config.yaml
num_hidden_layers: 13
hidden_size: 224
num_attention_heads: 7
num_key_value_heads: 7
head_dim: 32
intermediate_size: 576
vocab_size: 8192
hidden_act: "geglu"
norm: "rmsnorm"
norm_place: "peri"
norm_eps: 1e-06
positions: "rope"
rope_theta: 10000.0
rope_fraction: 1.0
qk_norm: false
attn_scale: 0.177
bias: "none"
tie_word_embeddings: true
parallel_block: false
extras: ["capped logits"]
init: "uniform"
init_std_qkv: 0.0394
init_std_o: 0.00773
init_std_up: 0.0394
init_std_down: 0.00773
optimizer: "adam_atan2"
learning_rate: 0.00144
beta1: 0.95
beta2: 0.95
weight_decay: 0.15
lr_head: 0.0188
max_grad_norm: 2.0
warmup_steps: 583
schedule: "wsd"
decay_fraction: 0.741
decay_shape: "linear"
final_lr_fraction: 0.05
batch_tokens: 65536
max_seq_len: 512
doc_mask: true
train_tokens: 570500000
max_steps: 8706
dataset: "wikipedia_en"
MLP neurons of a small language model. Each row is named by its layer, matrix (gate and up: input weights; down: output weights) and neuron, and shows model dimensions 64-159. Each number is 128 + 24 x the weight over its row's rms, rounded and kept within 0 to 255. A neuron's up and down rows have the sign that makes its largest values positive.
After each neuron's rows, "fires on" lists the tokens most often at its 100 highest values on Wikipedia text that the model never trained on.

L6.gate440 [122 124 173 134 125 141 150  95 157 147 101 110 120 117 122 170 153 105 129 131 136 137 155  64 102 103 125 106 134 161 111 155 133 120 109 124 133 154 142 123 146 149 134 127  86 122 139 109 133 174 119 128 121 134 122  79 158  80 163 126 149 130 114 121 141 126 125 139 110 129 148 164  61 102 119  91 132 128 140 138 171 136  88  71  96 136 122 128 134  91 167 168 123 132 145 110]
L6.up440 [132 123  94 111 139 126 127  87 122 164 110 149 173 152 143 161 129 152 138 118 134  75  81 121  81  90 137  95 106 109 121 129  99 115 125 135 138 140 125 131 149  91 147 133 125 113 163 108 139 150 111 152 132 133 128 115  80 108 122 117 111 159 158 123 129  51 123 134 143 139 153 130 128 113 144 118 108 116  96 147 172 136 102  96 120  86 101 132 153 131 152 146  83 171 149  98]
L6.down440 [145 116 129 119  84 137 121 179 131  94 109  85  96  81 118 125 113 165 148 120 111 165 143 152 185 130  93 125 128 137 163 132 142 149 139 141 119 133 131 144 111 142 118 129 156 123 127 146 151 130 124  96 105 117 153 176 154 141  93 141 159 123 120 135 131 149 115 177 128 174 118  75 144 121 134 181 119 114 144 131 100 159 163 146 162 153 163 146 135 145  98  76 142 129 116 125]
fires on: "a", "Y", "M ", "uk", "which "

L5.gate448 [158 115 143 124  96 157 112 163 157 121 176  97 111 140 162 147  89 198 137 167 130 143 139 136 138 137 102  79  93 165 168  94 147 133 150 132 129 133 141  89 102 106  59 124 116 151 117 116 122  96  96 118 116 100  92 145 153 140 162 156 121 135 137 113 141 121 142 146 134  92 153 107 116  76 116 118 145 135  65 135 132 131 144 136 139 127 148  50 136 127 141 168 128 129 133 134]
L5.up448 [131 144 154 154 150 104  82 170  99 114 137 136 109 107 120 130 130 138 157 116 129 134 128 109 160 145 200 116  83  95 117 139 129 131  76 114 125 160 126 144 123 145 174 141 108 104 128  88 137 202 156 155 147  97 125 131 142 133 185 162 134 120 107 116 143 126  67 105 120 147 135 173 133 157 132 142 155  81 127 101 166 126 149 146 105 142 105 147 134 112 163 102 106  92 123 144]
L5.down448 [119 135 106 126 133 144  90 109 106 122 169 149 169 112 148 132  91 155 143 155 156 109 122 148 143 157 100 119 121 165 148 141 140 132 142 139 166 102 103 131 147 159  40 115 125  95 169  82 139 173 130 148  81 122 111 122 151  89 134 125 168 120 141 121 130 101 109 190 121 129 135  67  83 150 110 110 146 151 133 113 145 117 112 162 148 120 138 113 125 112  98 127 152 140 131 140]
fires on: "and ", "/", "& "

L4.gate242 [104 150 115 141 122 142 146 118 178 147 132 149  91 125 125 134 140 162 125 116 172 166  85 115 142 134 159 143 118 157 118 135 127 187  92 128 108 130 151 120 107 121 153 151 127 122  85 152 109 157 137 131 138 157  96 125 137 144 104 114 107  87 104 108  77 136 116  88  74 130 138 149 127 118 139 140 150 103 116  76  82 137 140 127 141 134 137 114 111 123  98 136 124 105 161 148]
L4.up242 [122 103 143 101 146 126 158 120 143 144 156 128 126 156 151 135 118 137 147 137 142 177 106 112 131  77 131 162 121 131  88 107 171 121 121 109 140 143 126 101 134 183 149 105 154 122 124 136 119 141 105 110 169 102 103 146 131 144 132 103 105 138  86 117 122 119 120 138 105 154 101 134 133  98 119 164 137 112 149 111 116 105 168  99 124  66 132 153 177 129 116 167 126 103 141 150]
L4.down242 [157 119 119 122 137 150 144  96 141 132 156  94 122  99 137 159 118 132 127 107 141 164  83 157 159  91 128 153 107 130 127 141 170  67  80  60 126 108 129 124 163 134 115 132 130 139 126  94  96 116 133 135 151 108  94 150 138 164 146 136  98 114 100 129 127 107 117 141 151 161 122 114  95 138 125 143 130 120 135  92 179  88 145  53 133 142 119 121 150 136 106 143 158  99  80 134]
fires on: "dis", "Dis", "des", "Notes ", "Law ", "Cas"

L5.gate261 [103 128  80  92 167 129 144 140 136 130  80 111 157 129  72 146  91 114 100 118 174 140 127 110 111 124  99 124 167 145 137  86 141 146 144 104 148  95 129 125 107 145 107 159  93 147  99 147 109 146 125 111 129 143 128 165 144 157 170 164  93 100  82 133 146 169 113 129  79 129 127 142 139 122 116 123 132 125 141  97 145 136 125  87  96  86 171 128 103 144 106 117 158 115 116 206]
L5.up261 [147 104 123  89 135 133 134 150 156 113 136  96 122  74 143 145 138 139 122 154 110 160 126 137 125 142 116 109 154 157 195  89 135 153 112 121 127 107 112  83 138 130 120 122 135 179 125 157 155 151 118 138 177 117 134 124 127 104 142 136 109 120  78 156 117 108 137 152 130 147 118 125 111 149 125  99 168 149 124 106 139 135 111 135 125 110 102  95 170 107 170 142 138  97 164  69]
L5.down261 [ 84 157  98 171 145 158 127 122  96 114 129 127 148 119  96 135 107 142 134 139 198 160 152 141 150  88 153 138 152 130  99 130 117 146 108  87  96 134 164 178 101 143 132 179 116 131 103  78 161 129 148 125 102 153 129 140 143 136 138 130 120 133  82 115 165 163 122 110  62 150 163 151 124 154 103 148 121 131 147 162 139 122 143  77 108  98 118 138 117 113  97 109 143  97  81 171]
fires on: "dis", "Dis"

L6.gate126 [ 81 120 148 159  78 127 145 119  92 115 147 119 118 127 123 166 106 162 116 117 124  91 151 115 164 150 164 117 122 176 131  79 120 186 149 163 101 112 155 182  99 154 131 189 161 141 152 142 133 144 112 118 137 120  92  92 132 166 164 179 118 148  81 122  87 144 139 137 137 112 185 131 123 110 124 110  94  90 149 149 113 132 143 120 120 114 140 140 163  92 130 102 170 128 155 176]
L6.up126 [152 125 128 104 112 160 119 120 104 130 168 107 140 123 115 149 109 144 155  84 129 106 146 137 119 135 128 116 107 123  95 146 125 138  90 145  89 106 138 156 173 115 107 182 158 140 153  81 160 174 124 127 177 117 126 106 184 152 133 166 113 147 126 146 154 126 137 128 163 145 131 164 124 118 140  90 145  90 102  91 125 133 153 104  80 137 145 111  85 130 128  85 160  92 136 109]
L6.down126 [131  99 118 136 147 148 162 164 135  63 166 138 126 124 156  99  95 160 150 165 129 111 127 115 133 124 113 105 134 159 131 132 154 154 150 113 117 132 141 121 143 169 139 111 108 113 168 122  97 120 153 124 129 119  88 141 124 135 106  95 133 113 122 115  96  94  82  89 159  99 121  62 127 107 142 160 102 151 126 160 144 169 148 135 131 154 120 143 170 125 140 120 132 163 125 140]
fires on: "(", "= ", "& "

L5.gate463 [ 99  99  98 119 139 123 132 132 144 101 112 118 101 134 111 129 134 139 137 152  88 138 141 158 146 154 102 130 132 112  94 111  99 157 128 105 164 128 122 125  71  90 156 102 117 135 151 120 123 122  75 150 145 125  98 132 167 102 113 105 116 112  87 104  62 119 184 119 129 110  88 135  57  64 129 132 161 115 170 110 102 160 131 113 154  96 131  98 139  99 129 101 126  77 119 141]
L5.up463 [ 78  98 164 123 113 164 124 178 111 130 132 133 130 127 124 128 114 126 133 127 101 101  93 133 127 107 125 136 135  94 113 122 118  76 132 131 146  90 150 167 108  99 124 141 108 130 144 124 127 180 127 139 144 135 126 120 128 121 170 142 144 123 132  73 130 136  98 132 130 153 151 135 114 129  74 121 149  78 122  83 116  84  78 113 107 116 133 155 157 171 130 113  81 115 107 123]
L5.down463 [139 138 126 142 115 149 119 128 110 141 126 155 174 159 141  98 146 133 103 126 109 134 113  60 139 136 138  99 121 138 154 186 108 156 100  88 114 122 116  89 149 154 112 143 140 107 129 138 142 126  98 122 118 104  92 128 119 149 137 111 132 112 121 179 129  86 125 116 142 126 128 113 178 134 123 132 110 173 136 125 123 148 141 144 133 127 101 132 135  93  62 141 142 156 125 131]
fires on: "and ", "that ", "who ", "which "

L10.gate412 [ 94 115 155 159 190 102 131 116 116 128 132 106  83 141 112 141 126 168 147 135 145 127 150 102 155  89 109 107 129  91 128 122 117  87 194 109 132 117 114 120 105 133 171 149 135 146 114 132  98 139 106 128 143 114 122 119 140 166 164 141 144 128 169 141 109 139 117 131  88  78 127 103 134 103 159  98 133 152  70 114 179 156 152 107 181 141  89  98 137 100 101 152 148 113 158 142]
L10.up412 [148 107 113 144 148 127 100 142 114 122 111 133 135 144  94 118 151 165  89 106 121 189 124 120 112 154 173 112 141 108 107 100 169  91 171 126 147 125 146 114 129 113 160 100 107 167 170 113 117 143 121 152 109 127 185 132  88 161 161 140 104 162 154 121 138  93  92 149 117 140 130 146 124 160 132 158 196 157 102  78 120  67 150  97 155 182 147 121 144 126 143 110 146 106 120 103]
L10.down412 [184 135  86 137  98 138 157 126 135 136 103 115 120 131 140 155 122 136 170 133 116 141 151 140 128 138 132 133 120 135 145 178 110 145  87 109 110 168  94 145 108 124 162 122 111 147 155 101 137 102 149 108 107 145 120 168 131 126 122  88 135 108 182 128 148 101  94 171 134 132 177 141 125 115 145  87  82 130 120 125 159 109  93 162 173 170 104  97 106 100  99  94 123 116  78 103]
fires on: "\\", "/", "N", "als", "Or", "til"

L10.gate517 [134 101  92 100 121 186 139 113 123 116 142  86 115 131  82 114 130 121 107 107  65 125  80 159 120 149 111  76 129 122 142 112 125  99 128 142 145  94 102 114 159  89 153 140 114 108 146 122 131 123 125 120 154 120 128 129 126 112 121 185 143 126 133 156  93  93 150 134 146 115 134 118 166 151 124 155 172 121 141 165 100  95 120  77 143 148 151 107 134 111 183  97  96 159 123 142]
L10.up517 [127  97 159 123 167 124 138 139 166 169 120 114 131 142  92  99 114 108 111 146 141 124 116  93 145 133 174 139 158 163 126 117 156 120  99 134 185 149 133 106  75  90 103 141 110 147 112 101 135 159 117 128 143 133  96 138  88 164 141 132 136 157 164 103 141 146 111 113 165  99  98  89  85 143 200 144 173 132 123 130 127 106 110 143 107 132 120 161  98 150 109 141 122 121  76 132]
L10.down517 [106 143 120  96  96 178 119 124  87 123 135 100 138 130 145 161 137 112 142 120 168 102 116 103 120 131 141 114 107 168 121 141  91 153 152  99 136 132 107 141 128 159 141 100 127 160 122 119 133 177 101 148 139 139 108 145 120  93 113 125 102 117 118 122 117  86 111 199 123 135 145 122 141 133 107 144 117 136 130 125 142 118 138 135 136 117 119 109 139 117 114 112 125 114 127 148]
fires on: "B", "G", "b", "J", "y "

L4.gate422 [ 96  94 154 140 173 144 136 116 131 118 135 120 149 165 111 158 137 170 173 144 105 148 130 113 140 117 114 122  82 111 127 137 156 139 143 119 106 145 109  97 163 136 120 152  86 110  91 127 152 147 117 104 116 108 155 152 148 114 183 136 117 141 114 123 118 116 153 136 143 170 106 118 118 102 117 102 169 122 115 175 158 105 165  79 124 130 142 139 109 173 139 133 117 167 123 123]
L4.up422 [103 119 134 124 128 154 120 101  95 146 113 122  75 145 156 147 153 153 144 132 138 120 130 140 138 135 123 106 125 130  94 130 170 156 119  92 159 154 112 147 165  72 132  80  98 135 109 137 127 156 126 132 128 127 122 170 101 112 124 125 172 131 133 161 157 126 126 126 172 120 155 143 141  64 120 136 105  93  67 141 129 122 129 119 111  94 134 150 173  98 173 119 105 159 153 127]
L4.down422 [144 106 102 111  78 105 145 131 141 110 121 152 148  80  84  99  98  93 116 130 164 119 110 141  81 129 149 146 118 136 139 144 105 136 105 167 116  86 138 140  95 141 166 141 181 132 136 122  97 108  93 111 139 134 122 108 157  92 107 113 165 168 149 120 166 138 166 146  81 129 136 128 115 136 153 178 145 142 101 105  89 183 100 135 132 114 115 131 135 119 142 130 123 106 156 125]
fires on: "og", "ig", "M ", ". ", "Y", "p "

L4.gate363 [122  87 134 157 135 124 168 111 108 145  86 142 147 154 121 116 103 134 133 110 157 134 112 155  86 125 166 112 115 130 120 147 148 115 161  89 146 179 156 170  91 124 109 130 133 154 110  92 131 109 123 169 109 125 132 127 120  87 148 121 145 136 135 159 123 125  98 107 123 166 107 131 110 127 129 112 131 107  95 116 148 160  99  94  93 150 132 138 106  79 142 101 146 133 136 134]
L4.up363 [124 144 100 137 138 149  47 141 123 156 165  96 152 106 145 163 108 119 139  92 124 121 110  88 157 131 123 164 102 110  86  84 147  99 110 158 145 131 111 146  94 157 121 120 137 135 179 125  74 103 111 131 138 119 171 137 106 129 135 127 106 117 131 150 108 200 166 133 142 146 128 126 115 167 120 147 134 178 121  87 153 137 102 149 136 132 107 150 112 103  96 118 154  76 132 120]
L4.down363 [137 113 156 114 140 119 202 112 112 135 101 150  75 145  99 101 121 152 107 160 143 131 146 157 133 150 140 113 152 110 176 154 115 120 166 119  83 111 126 127 150 100 145 146 133 103  82 138 191 135 147 148 117 123 109 137 146 167 117 133 139 138  86 118 147  57 108 139 118 108 113 150 144 113 125 103  67  76 136 139 118  90 164 106 114 151 154 101 142 139  83 156  90 151 150 157]
fires on: "% ", "os ", "score ", "work "